config.toml
num_hidden_layers = 10
head_dim = 64
intermediate_size = 1344
vocab_size = 8192
norm_eps = 1e-06
bias = "none"
tie_word_embeddings = false
init = "uniform"
init_std_qkv = 0.024
init_std_up = 0.024
lr_head = 0.00323
decay_shape = "linear"
batch_tokens = [16384, 32768, 65536]
doc_mask = true
MLP neurons of a small language model. Each row is named by its layer, matrix (gate and up: input weights) and neuron, and shows model dimensions 160-255. Each number is 200 + 40 x the weight over its row's rms, rounded and kept within 0 to 999. A neuron's up and down rows have the sign that makes its largest values positive.
Before each neuron's rows, "fires in" lists the words (lower case) most often at its 100 highest values on Wikipedia text that the model never trained on; "fires on" lists the tokens most often at its 100 highest values on Wikipedia text that the model never trained on.

fires in: "of"
fires on: " of"
L4.gate126,199,158,222,245,180,140,209,232,100,205,219,209,142,173,197,230,208,199,179,225,132,238,177,210,79,184,253,233,240,267,213,120,171,219,178,193,225,212,191,141,253,245,161,212,140,159,231,194,217,241,210,290,198,199,263,192,215,183,196,155,282,127,179,236,286,144,193,211,172,220,155,239,217,225,237,186,121,214,210,199,231,272,140,144,230,224,195,201,219,161,218,216,244,154,179,176
L4.up126,198,167,247,217,145,249,239,172,260,209,209,215,170,171,261,267,104,180,230,209,210,276,209,187,236,168,208,117,240,190,162,264,216,207,149,186,181,262,228,180,185,158,203,254,199,156,253,269,180,201,236,300,234,202,172,250,211,182,191,301,226,197,250,219,106,160,212,240,206,208,144,186,195,132,244,159,210,238,139,195,214,239,244,187,154,175,202,234,218,162,214,236,241,255,191,237

fires in: "first", "of", "second", "few", "last", "only"
fires on: " first", " of", " second", " few", " last", " only"
L5.gate577,162,166,192,201,155,155,251,256,193,239,167,193,325,199,179,217,219,223,212,89,187,248,243,152,233,153,183,84,224,227,198,247,268,177,171,222,184,195,236,246,201,196,169,214,275,250,184,166,223,277,202,182,247,220,204,241,240,230,166,134,117,152,213,199,176,131,170,96,192,143,134,175,200,179,254,158,162,217,236,222,114,177,159,193,140,286,188,254,172,152,169,211,120,224,179,209
L5.up577,241,187,219,206,197,191,201,250,239,173,191,298,219,156,99,214,236,259,282,130,220,225,218,205,255,164,186,149,164,253,179,238,205,118,223,223,129,226,222,239,213,200,164,262,209,244,195,160,268,209,289,207,174,272,216,176,181,193,240,163,188,181,183,190,226,178,190,182,178,187,130,174,155,142,255,191,105,169,188,224,163,193,183,186,203,186,246,228,229,246,239,211,145,132,209,210

fires in: "of", "chose", "conceived"
fires on: " of", "se", "ived"
L4.gate728,203,142,153,192,245,201,235,193,296,152,181,225,307,153,192,202,219,187,169,196,193,188,201,215,236,234,205,217,194,182,235,185,226,119,169,154,192,169,214,213,177,139,139,248,121,180,203,217,273,172,249,216,207,246,296,189,186,144,250,163,233,296,172,236,222,136,196,190,185,243,173,94,246,194,212,164,248,151,183,232,237,163,225,246,178,249,201,258,233,129,186,202,140,197,240,179
L4.up728,180,176,131,166,146,180,230,144,344,137,154,140,249,160,229,228,201,122,144,238,262,237,257,147,116,200,190,273,205,247,183,177,216,205,201,148,235,183,150,237,221,222,188,221,107,193,173,187,223,219,179,176,214,181,215,120,184,213,180,143,227,185,198,147,230,174,216,189,188,200,200,243,218,127,225,231,195,115,237,213,215,174,218,230,215,197,239,187,232,219,204,215,184,209,152,203

fires in: "released", "made", "starred", "had"
fires on: " released", " made", "red", " had"
L5.gate1262,144,211,216,146,195,199,257,235,243,189,221,257,204,245,192,152,174,234,284,220,172,168,255,200,230,209,104,239,212,185,168,102,140,198,227,222,175,258,221,291,198,209,197,197,225,162,162,143,192,202,186,240,181,253,211,209,233,177,205,82,215,167,161,183,174,209,195,171,200,218,226,205,143,193,202,204,211,146,161,211,250,176,249,168,230,174,215,177,193,192,164,243,205,175,189,154
L5.up1262,287,148,231,201,169,208,241,187,121,229,164,134,235,200,180,187,235,199,281,243,181,269,158,149,154,217,217,174,235,141,220,191,219,211,220,255,85,215,233,114,239,207,193,194,206,242,153,163,209,259,165,196,215,241,166,157,216,109,206,271,201,274,218,175,149,249,252,239,232,186,209,196,125,205,212,271,226,238,176,223,151,148,232,231,169,219,163,203,154,230,227,207,224,219,245,233

fires in: "years", "of", "died"
fires on: " years", " of", " died"
L4.gate825,234,210,93,225,131,218,221,122,206,226,77,199,240,185,238,223,195,161,189,183,172,215,187,284,244,209,261,202,130,195,164,179,209,249,146,246,238,213,260,303,186,178,152,253,272,184,263,199,227,208,192,251,233,228,237,172,257,146,253,172,117,186,133,129,158,195,184,234,168,152,141,182,195,180,192,121,191,270,200,167,212,209,259,249,222,163,201,174,171,163,182,212,187,188,199,214
L4.up825,153,169,191,251,172,190,211,116,183,246,149,216,199,274,246,140,162,220,96,247,220,204,209,190,180,215,222,195,207,222,197,218,191,218,233,138,173,246,226,201,169,201,226,231,186,190,170,236,174,213,198,209,257,188,254,151,176,220,180,159,208,234,150,257,234,200,195,188,183,155,194,210,200,153,163,197,261,154,222,269,191,183,186,169,154,197,246,231,256,229,192,219,282,310,204,208

fires in: "by", "with", "of", "from", "contacted"
fires on: " by", " with", " of", " from", "ed"
L4.gate414,174,154,172,156,255,218,314,180,201,161,168,188,215,195,165,240,186,228,144,212,231,190,224,212,251,159,333,112,217,197,180,201,193,142,243,163,200,202,206,137,260,227,167,184,211,165,183,210,226,213,208,158,213,201,258,189,182,162,192,226,149,184,256,233,238,264,187,191,298,200,223,204,216,222,200,271,173,289,228,202,173,115,187,215,235,221,207,142,258,250,165,170,233,110,156,245
L4.up414,169,243,135,131,238,240,204,203,190,200,261,132,175,185,246,210,154,220,209,252,200,247,232,277,199,183,207,170,228,166,193,195,147,136,169,213,125,246,201,193,210,149,169,244,167,154,192,209,201,194,191,209,192,257,176,215,209,196,240,303,149,150,322,168,131,217,191,158,190,199,155,249,107,151,157,242,198,263,159,154,192,173,292,195,166,179,189,185,217,178,224,189,132,198,201,222

fires in: "following", "until", "of", "after", "which"
fires on: " following", " until", " of", " after"
L3.gate1343,230,188,175,192,186,295,196,227,230,176,218,224,226,178,214,231,225,129,123,220,188,140,227,169,223,222,276,198,236,151,123,216,137,286,221,184,219,187,243,186,110,222,173,97,301,192,225,218,152,164,161,132,234,182,214,241,191,184,185,161,257,178,209,283,114,231,149,221,210,148,252,237,202,193,241,189,222,255,197,196,141,159,197,218,244,185,162,246,251,271,188,198,194,137,200,208
L3.up1343,191,212,162,178,211,258,160,180,213,265,220,163,259,160,222,289,195,173,191,209,273,209,184,179,213,212,207,185,228,158,174,216,181,202,173,211,276,220,177,224,241,237,137,224,251,159,134,172,220,102,150,209,238,173,303,157,188,154,192,206,209,189,161,195,220,206,175,107,184,182,231,206,164,209,199,226,230,168,200,245,181,240,233,174,216,253,210,137,269,248,207,107,142,167,188,253

fires in: "of", "among"
fires on: " of", " among"
L4.gate846,223,201,229,179,189,245,266,174,217,147,197,192,251,111,237,189,130,150,186,211,214,149,226,193,140,213,224,257,152,198,174,206,210,254,220,147,170,226,221,207,201,200,223,216,233,117,240,126,179,194,215,233,230,140,213,260,212,254,160,163,278,110,174,252,151,144,186,260,102,268,189,204,256,192,213,182,184,163,236,259,196,217,196,189,202,196,203,221,188,178,259,173,245,187,259,188
L4.up846,223,239,175,239,200,193,201,194,219,236,144,179,235,159,160,226,277,165,249,206,207,201,276,192,194,265,193,227,173,210,162,207,156,172,215,173,172,210,231,180,192,208,286,245,103,223,231,147,212,200,193,208,216,179,194,215,187,124,229,205,198,237,211,202,205,172,187,225,213,240,207,217,188,254,235,209,83,148,181,225,131,220,242,199,148,204,141,232,199,137,159,168,162,164,160,225

fires in: "after", "of", "for"
fires on: " of", " after", " After", "After", " for"
L4.gate693,227,244,226,201,178,254,233,172,134,240,188,246,175,176,292,226,195,269,180,222,225,188,125,189,213,184,240,191,202,113,124,209,194,192,218,249,207,174,295,207,224,195,211,183,256,167,201,198,201,242,188,212,145,139,244,169,233,159,188,142,161,181,153,177,98,253,202,239,179,262,256,155,251,196,244,208,146,265,261,158,211,220,192,128,176,157,148,196,167,190,214,237,258,213,147,233
L4.up693,172,290,201,162,239,214,210,147,192,245,208,219,157,211,181,223,167,231,174,182,256,266,109,227,236,247,169,168,195,170,208,147,210,195,212,178,270,200,229,144,173,150,230,187,160,180,177,190,176,164,196,186,75,188,206,214,257,182,184,226,154,203,136,151,150,236,256,192,240,212,199,251,237,194,199,206,152,57,176,227,221,210,209,162,301,180,312,176,211,230,129,231,248,170,195,206

fires in: "during", "of", "to", "after", "following", "commemorate"
fires on: " of", " during", " to", " During", " after"
L4.gate1285,235,330,162,177,250,179,152,181,246,183,200,251,194,172,201,186,163,173,79,243,83,227,210,210,201,190,234,150,181,167,178,263,174,255,193,184,199,180,203,210,196,200,199,140,163,214,218,168,223,193,198,180,284,182,226,154,206,185,248,223,273,176,210,146,141,176,184,100,177,196,153,207,162,189,192,155,173,197,241,230,229,150,189,129,253,174,164,215,179,226,210,173,218,212,189,219
L4.up1285,208,244,200,145,221,208,141,209,236,230,196,195,215,151,257,147,205,200,144,272,145,239,228,212,155,240,213,180,170,141,238,174,234,194,153,173,200,173,202,225,212,276,142,195,183,227,191,172,255,236,179,192,200,188,180,79,235,219,203,165,225,178,162,150,128,161,150,166,195,169,237,201,180,256,160,99,198,235,162,150,187,199,253,161,192,199,177,233,145,255,227,141,104,208,237,214

fires in: "of", "death", "hold", "item", "commemorate"
fires on: " of", "em", " death", " hold"
L3.gate713,216,233,236,172,186,190,265,156,223,251,183,173,139,215,180,211,206,206,167,208,181,238,256,188,218,228,176,250,167,211,235,238,209,233,161,116,221,203,249,307,205,208,163,172,201,180,160,148,187,279,201,246,168,255,174,200,194,236,171,164,199,181,281,98,275,157,192,244,199,186,175,235,144,198,197,165,258,281,195,174,227,144,213,164,195,166,228,187,247,195,195,132,205,179,245,230
L3.up713,204,236,162,221,249,199,306,213,155,245,162,232,225,255,171,279,198,189,265,58,259,260,205,230,194,240,172,146,227,206,169,207,200,201,207,162,186,222,226,171,183,216,187,176,82,171,203,241,159,290,164,187,209,186,205,207,182,144,176,214,154,224,145,140,232,212,153,244,242,191,183,246,287,135,176,189,278,203,234,253,141,134,187,184,243,236,154,297,229,196,173,206,161,173,164,230

fires in: "of", "bachelor"
fires on: " of", "hel", "pl", " Air"
L4.gate937,201,180,149,179,238,248,244,197,222,221,233,253,167,206,150,257,165,259,210,164,219,182,259,230,248,124,228,97,256,226,196,191,158,182,220,208,203,228,179,146,213,171,309,157,232,176,238,184,214,204,228,202,152,303,196,195,142,134,191,259,155,137,257,186,218,146,264,163,270,216,261,268,235,209,198,130,170,172,243,206,170,215,130,196,192,190,96,224,191,134,231,263,287,230,220,189
L4.up937,277,215,173,233,290,228,232,193,178,238,236,210,191,243,208,178,134,198,206,170,259,229,212,211,187,220,194,204,284,241,171,165,193,175,246,180,247,231,209,167,243,193,213,260,221,78,207,251,272,245,224,267,149,210,216,241,201,169,230,230,200,290,238,160,220,144,224,217,199,187,172,193,195,240,162,223,137,251,215,171,205,163,83,134,176,254,123,225,125,224,294,218,261,271,149,248

fires in: "of", "were", "are", "four", "many"
fires on: " of", " were", " are", "our", "ive"
L3.gate1237,263,162,268,189,188,240,242,259,253,164,221,216,277,188,221,187,158,142,177,217,218,295,193,203,191,238,238,181,202,217,175,199,233,256,136,251,185,190,243,234,275,205,188,197,117,230,215,126,138,119,196,247,255,198,253,237,177,88,235,230,161,210,230,253,240,229,218,259,223,121,256,267,199,226,202,147,194,180,127,261,152,223,247,234,178,292,220,232,146,249,217,203,183,185,208,139
L3.up1237,266,181,194,124,204,228,189,184,240,193,177,216,171,206,225,136,153,206,245,244,171,233,197,145,228,186,164,211,204,244,170,162,191,213,157,265,252,193,153,219,193,156,171,159,156,226,260,107,196,209,227,212,193,197,192,225,184,155,227,170,191,146,162,239,212,182,147,196,220,257,244,255,132,225,211,174,231,230,150,209,182,260,208,225,204,288,257,131,172,241,239,145,247,204,143,225

fires in: "it", "which", "what", "shafilea", "item"
fires on: " It", " it", " which", " what", "f"
L3.gate550,141,216,228,216,131,211,202,231,191,193,191,229,286,242,184,265,206,173,249,229,241,202,225,224,231,132,240,204,237,165,226,226,261,179,188,182,246,273,136,223,236,225,214,226,210,185,171,202,149,211,247,212,206,242,208,168,304,196,194,201,204,204,183,183,195,174,201,181,241,159,193,181,229,218,238,168,233,216,167,165,143,218,233,198,210,260,253,138,260,203,266,212,189,174,200,251
L3.up550,163,168,185,118,184,219,265,203,135,211,178,233,200,210,200,209,206,216,224,207,266,225,207,248,218,242,159,169,175,183,240,163,215,172,218,231,235,209,183,279,192,245,199,237,289,292,212,228,264,210,203,186,188,174,329,250,229,194,245,207,218,194,166,214,301,177,156,187,200,213,226,151,162,189,188,226,178,291,228,162,84,159,205,178,260,215,226,238,163,203,158,190,206,218,198,228

fires in: "during", "of", "made", "throughout", "in", "into"
fires on: " of", " during", " During", " made", "During", " In"
L3.gate769,282,187,177,230,201,191,242,217,227,209,240,171,277,220,215,206,220,208,241,232,195,176,232,155,191,160,169,236,193,195,250,166,236,152,232,265,194,223,181,204,169,178,227,176,209,203,215,168,216,197,199,187,291,184,179,189,204,141,214,190,197,231,200,156,141,219,184,173,155,142,134,177,257,264,215,212,220,227,165,213,213,223,154,158,206,169,192,234,209,202,184,207,179,259,281,135
L3.up769,289,197,150,228,179,156,141,172,225,179,204,216,210,211,191,181,226,178,212,253,160,202,216,144,188,162,172,202,217,235,268,165,221,193,259,242,164,215,180,214,197,219,176,212,177,236,224,171,171,120,174,166,202,222,132,183,160,146,209,199,184,216,205,151,180,291,135,148,154,189,166,191,176,212,161,163,193,219,143,185,221,235,213,219,149,201,208,181,115,255,197,183,148,216,220,129

fires in: "that", "over", "than", "about"
fires on: " that", " over", " than", " about", "e"
L4.gate931,166,224,206,199,160,132,251,212,188,232,191,175,73,231,201,202,135,244,139,175,201,181,274,262,176,262,241,187,228,235,229,181,182,203,134,184,213,241,152,251,217,185,208,212,201,241,221,134,216,144,147,247,259,188,160,250,240,181,175,264,213,194,243,169,177,198,137,202,222,135,191,189,243,188,201,153,216,182,202,228,179,176,213,213,145,253,267,204,278,227,216,248,279,216,247,178
L4.up931,148,182,198,128,197,162,112,207,257,206,265,158,148,228,264,175,209,170,177,220,258,212,208,205,201,195,201,228,180,141,249,204,202,173,213,178,238,255,189,242,140,252,188,182,239,141,169,243,131,195,178,175,209,240,197,171,277,184,193,191,276,161,160,205,253,190,176,56,142,249,163,156,193,195,202,298,214,139,218,249,257,212,283,197,194,218,257,180,225,235,175,254,283,210,217,219

fires in: "that", "while", "although", "though", "because", "however"
fires on: " that", " Although", "ough", " while", "t"
L4.gate72,226,242,150,157,205,170,325,189,243,217,119,266,224,217,240,204,200,197,138,175,209,209,186,232,227,181,268,234,158,178,234,206,218,171,229,197,188,190,162,185,209,217,186,208,228,187,207,150,152,210,160,296,195,221,190,177,208,134,178,223,163,203,231,192,245,261,244,247,192,238,202,220,227,177,229,243,202,146,229,265,220,185,271,146,173,207,265,237,213,168,180,187,191,242,284,307
L4.up72,124,216,207,172,215,233,234,159,262,213,163,246,162,216,186,203,143,236,236,215,199,212,206,234,176,265,159,251,226,191,184,105,221,148,156,199,286,187,170,153,252,182,146,187,144,153,214,169,279,210,157,189,162,209,212,226,242,130,242,145,210,144,186,157,113,225,267,243,177,243,160,205,228,182,151,138,217,210,201,294,174,265,214,155,240,175,224,258,141,176,221,221,196,181,184,220

fires in: "the", "of"
fires on: " the", "The", " The", " of"
L5.gate1041,228,213,174,266,195,186,178,168,206,202,140,208,169,122,156,246,235,200,286,144,167,222,223,196,233,154,220,186,197,188,213,176,119,192,228,239,158,238,258,226,177,250,160,246,173,152,221,107,211,240,243,209,259,179,198,224,212,200,192,244,213,147,198,208,164,209,235,221,192,236,191,156,193,178,213,197,231,190,172,183,195,243,146,169,211,181,164,145,201,159,239,267,154,187,200,221
L5.up1041,205,192,220,253,138,112,251,227,192,197,215,215,129,203,207,158,204,178,233,212,188,253,203,201,198,205,249,84,216,225,200,240,188,201,184,118,198,231,123,179,180,265,175,155,198,191,188,218,169,155,220,212,252,241,193,253,156,174,186,209,217,214,165,223,219,154,240,194,200,182,197,214,218,206,215,217,229,207,203,277,153,192,180,236,190,226,170,168,201,157,117,190,162,231,190,199

fires in: "of"
fires on: " of"
L4.gate270,204,156,208,172,173,254,236,170,227,135,226,101,271,244,162,209,227,194,228,206,283,156,209,233,180,171,180,179,246,221,118,195,187,184,148,233,140,195,234,210,275,220,181,238,202,228,182,200,242,240,164,272,251,190,194,161,138,215,217,224,258,223,257,162,252,130,139,209,240,192,221,240,242,163,197,180,138,154,182,175,195,212,109,245,181,241,217,260,213,150,198,163,233,213,201,181
L4.up270,235,234,197,101,208,233,248,208,232,258,112,191,222,174,212,250,256,181,204,194,280,198,229,165,238,165,161,184,184,220,203,175,197,182,169,226,105,152,196,220,199,192,190,231,234,226,201,226,172,180,262,206,128,99,205,230,157,203,155,174,234,193,150,278,218,181,213,205,304,233,168,178,188,195,198,216,159,229,190,230,111,185,175,268,165,197,212,148,205,236,166,231,188,206,156,233

fires in: "0", "of", "2", "on", "6"
fires on: "0", " of", "2", " on", "6", "17"
L4.gate1156,240,283,152,205,176,273,267,198,274,135,170,265,212,157,232,221,270,201,258,192,221,187,255,193,200,210,167,213,217,226,277,166,197,180,173,124,222,208,189,185,277,194,138,225,171,253,234,183,159,161,223,278,262,188,221,179,269,211,169,149,170,203,151,190,203,118,91,263,266,144,171,204,141,118,286,227,244,164,275,190,166,238,147,209,141,122,142,221,155,170,290,195,169,215,121,236
L4.up1156,242,197,181,132,246,193,224,203,242,139,221,274,144,220,182,253,183,146,155,211,209,135,199,173,234,201,99,197,208,228,249,192,209,97,218,222,216,239,152,202,238,196,183,126,197,273,126,202,158,142,256,180,229,226,262,179,219,196,163,167,236,152,199,201,219,218,174,273,208,205,172,227,137,89,217,216,259,250,236,172,219,207,148,276,109,169,216,248,157,223,162,165,205,206,168,209

fires in: "than", "to", "as", "of", "over", "behind"
fires on: " than", " to", " as", " of", " over", " behind"
L4.gate1099,171,177,233,177,202,225,157,170,179,262,167,263,200,187,163,204,198,222,240,256,185,210,157,222,239,117,250,228,121,193,225,217,241,205,294,197,160,194,238,178,179,166,255,169,135,208,216,193,176,236,207,227,141,216,191,110,208,173,177,178,241,179,242,256,238,148,235,216,121,211,140,204,164,220,195,168,214,121,155,233,235,153,147,259,164,250,194,193,206,239,171,202,189,256,207,152
L4.up1099,166,164,198,206,264,194,189,178,173,172,196,216,192,190,219,253,236,178,169,252,247,193,185,200,191,173,193,232,142,230,173,183,271,189,269,191,115,216,150,188,188,174,190,211,221,226,156,163,217,198,207,200,181,194,207,243,191,226,216,204,270,220,237,244,282,188,182,241,186,151,150,211,153,160,226,162,220,189,242,289,239,233,167,235,230,221,237,169,197,167,197,217,199,231,152,211

fires in: "of", "as", "like", "between", "for"
fires on: " of", " as", " like", " for"
L5.gate1320,223,157,163,155,187,206,254,199,261,179,201,268,214,191,146,186,206,132,236,314,206,251,182,198,209,257,276,180,196,129,203,150,218,268,223,186,180,217,221,217,138,139,191,265,158,147,235,197,207,192,201,172,259,168,198,212,149,218,196,224,223,227,190,222,185,225,133,164,198,169,122,179,200,232,181,196,154,226,84,206,184,234,195,124,217,217,252,180,223,222,211,159,147,251,220,149
L5.up1320,165,203,223,199,242,125,183,225,193,260,225,161,142,146,160,183,224,251,306,242,184,255,239,236,205,206,234,220,246,249,215,184,235,185,170,222,183,235,231,261,233,189,225,255,209,205,120,153,221,177,240,176,193,193,111,208,220,213,190,191,231,211,228,208,276,202,246,172,176,198,96,161,205,172,139,210,208,188,206,207,194,196,232,234,210,246,218,206,127,221,195,161,188,198,239,196

fires in: "as", "rochdale", "method"
fires on: " as", "h", "iti", "ca", "ho"
L5.gate1196,189,206,261,225,196,196,189,218,203,249,221,205,210,251,98,222,223,153,210,171,177,179,193,170,219,172,171,202,159,190,190,132,125,166,208,217,185,205,263,205,201,289,212,271,255,153,213,269,131,231,211,251,163,258,158,213,157,182,212,162,157,152,216,182,197,218,221,177,190,185,156,144,187,164,171,176,147,213,230,204,158,171,162,210,216,176,245,198,133,230,165,228,175,265,230,122
L5.up1196,230,194,187,248,218,254,211,191,213,193,168,205,157,249,211,112,101,191,234,182,140,118,245,241,125,221,241,310,159,211,148,178,169,187,172,180,220,191,236,214,204,241,243,270,195,148,140,171,199,124,248,236,194,181,226,292,208,226,189,240,119,126,174,164,277,163,215,228,102,168,200,198,213,146,149,203,258,166,277,214,138,187,284,159,207,208,149,207,175,218,224,192,198,162,224,193

fires in: "only", "most", "main", "what", "it", "somewhat"
fires on: " only", "at", " most", " main", " It"
L3.gate333,182,210,192,231,203,180,266,240,197,194,165,209,231,142,160,205,181,230,249,162,202,248,171,176,254,206,282,160,222,198,168,101,129,233,198,204,116,184,274,185,218,221,160,206,191,214,221,128,224,177,103,147,226,190,189,190,240,233,216,139,196,255,212,126,247,137,241,227,217,156,230,186,212,147,194,203,202,243,262,248,199,243,185,203,238,282,175,204,150,206,131,292,214,208,181,170
L3.up333,213,170,189,213,163,200,225,224,161,169,176,209,199,176,107,217,187,233,218,175,225,217,239,169,179,245,189,157,218,258,209,96,190,190,170,251,192,226,253,184,258,226,284,202,105,243,177,232,259,155,154,171,203,139,195,239,185,203,222,158,268,282,211,155,292,192,192,238,177,180,209,193,209,154,240,189,213,215,203,246,231,153,133,177,252,200,174,210,226,161,163,198,169,128,146,235

fires in: "in", "from", "about"
fires on: " in", " from", " about"
L4.gate777,158,208,175,185,213,190,217,168,283,186,209,240,109,154,261,222,177,141,153,261,201,214,210,232,265,156,179,189,166,178,161,230,267,173,215,137,221,192,198,139,236,257,182,219,180,99,153,156,159,173,186,177,201,173,233,136,167,222,201,205,143,224,241,202,129,139,165,179,233,255,191,208,194,303,167,167,250,214,221,187,187,176,275,203,177,206,297,217,169,167,176,126,162,250,195,197
L4.up777,191,213,242,119,163,187,203,260,221,223,169,240,192,215,241,225,182,208,214,250,169,210,153,229,170,142,194,233,194,150,225,186,268,191,254,171,140,232,224,221,189,201,250,149,238,257,192,214,239,235,185,185,214,195,191,167,148,211,209,194,143,188,148,176,175,181,265,239,203,238,172,151,130,208,207,191,268,200,182,209,183,225,204,246,201,265,191,219,151,269,208,206,124,226,114,201

fires in: "that"
fires on: " that"
L4.gate463,111,177,157,153,264,225,329,180,252,165,217,268,209,165,118,202,194,166,184,212,262,229,165,248,220,160,254,227,185,168,209,174,197,225,244,147,185,244,177,240,200,246,102,181,206,184,184,133,285,215,205,258,146,180,193,280,230,210,259,216,178,190,206,178,216,258,256,233,184,221,252,158,163,209,163,207,168,113,172,225,272,109,180,159,241,208,268,127,236,194,173,203,181,137,234,217
L4.up463,189,243,174,173,167,217,177,223,196,176,204,266,228,246,201,276,264,176,202,168,184,125,228,179,209,160,234,159,231,184,219,151,242,150,179,193,256,218,207,177,158,231,184,219,163,205,158,301,190,174,128,193,229,179,169,155,180,175,164,164,230,176,173,163,189,194,145,210,235,145,268,153,247,307,221,222,212,182,227,200,215,226,187,202,247,212,244,276,229,207,106,224,277,220,240,200

fires in: "which", "what", "that", "somewhat"
fires on: " which", "at", " that"
L3.gate1115,178,223,123,237,96,176,153,263,214,186,230,184,207,227,243,185,261,238,218,225,145,164,194,174,129,164,180,203,190,163,217,186,140,203,211,202,179,198,103,147,244,207,184,280,195,216,155,228,162,193,127,189,204,223,164,185,199,186,158,224,207,218,252,239,174,169,214,127,190,177,238,146,136,227,172,249,257,228,251,177,217,192,109,238,181,183,229,163,179,176,240,212,157,201,197,122
L3.up1115,172,232,211,190,117,226,163,201,124,176,213,240,202,194,168,160,259,165,151,185,217,208,292,118,260,182,242,106,137,185,181,184,241,200,205,248,245,222,199,212,215,206,326,264,177,257,224,210,204,145,193,276,160,269,220,137,267,210,201,188,219,178,198,214,197,169,205,225,219,80,249,206,173,207,107,210,236,196,226,260,172,254,197,212,229,205,201,236,226,325,259,185,167,214,178,183

fires in: "at", "as", "was", "from", "with", "completed"
fires on: " at", " as", " was", " from", " with", " completed"
L3.gate835,200,188,212,181,149,127,252,185,202,245,217,233,263,225,221,174,176,222,303,244,244,149,183,166,227,102,209,224,202,177,214,161,144,228,210,165,219,186,187,264,270,168,223,177,158,164,168,221,238,196,289,229,240,190,208,268,266,143,155,211,218,167,161,158,201,202,183,187,203,212,239,171,209,257,216,259,112,238,212,157,284,219,250,275,215,228,204,246,230,243,305,226,239,202,258,214
L3.up835,230,321,179,251,266,255,237,130,129,209,231,172,218,162,205,240,208,149,265,187,190,221,236,218,182,234,204,195,178,206,123,224,160,158,196,251,188,186,212,224,126,249,171,225,145,221,188,206,233,226,181,189,203,200,164,226,216,222,217,262,265,108,219,143,140,191,245,217,85,194,189,161,189,140,161,136,216,213,169,170,150,208,220,165,211,174,169,222,150,143,186,187,237,186,127,145

fires in: "as", "was", "gomez", "being", "is"
fires on: " as", " was", "me", " being", " is"
L4.gate758,240,220,188,209,242,212,211,174,175,247,185,240,200,226,212,230,215,241,206,178,256,154,186,279,197,153,130,199,153,230,214,120,218,159,280,207,222,294,272,204,179,225,289,207,141,197,225,163,261,171,192,284,175,165,187,224,188,173,213,236,216,184,185,170,171,220,170,198,185,225,233,169,230,186,218,192,219,234,199,210,229,146,260,162,266,157,260,276,200,207,350,215,130,207,253,147
L4.up758,219,169,230,235,200,137,165,126,192,185,179,193,259,195,230,164,242,251,195,267,251,171,195,197,243,177,158,212,225,195,184,176,169,196,189,214,236,196,257,244,205,193,151,235,228,121,181,212,250,211,223,177,195,191,244,198,177,153,232,197,164,204,219,169,234,173,279,195,209,221,179,97,215,217,124,199,152,278,156,183,194,228,198,103,170,147,156,284,90,211,241,182,236,181,199,270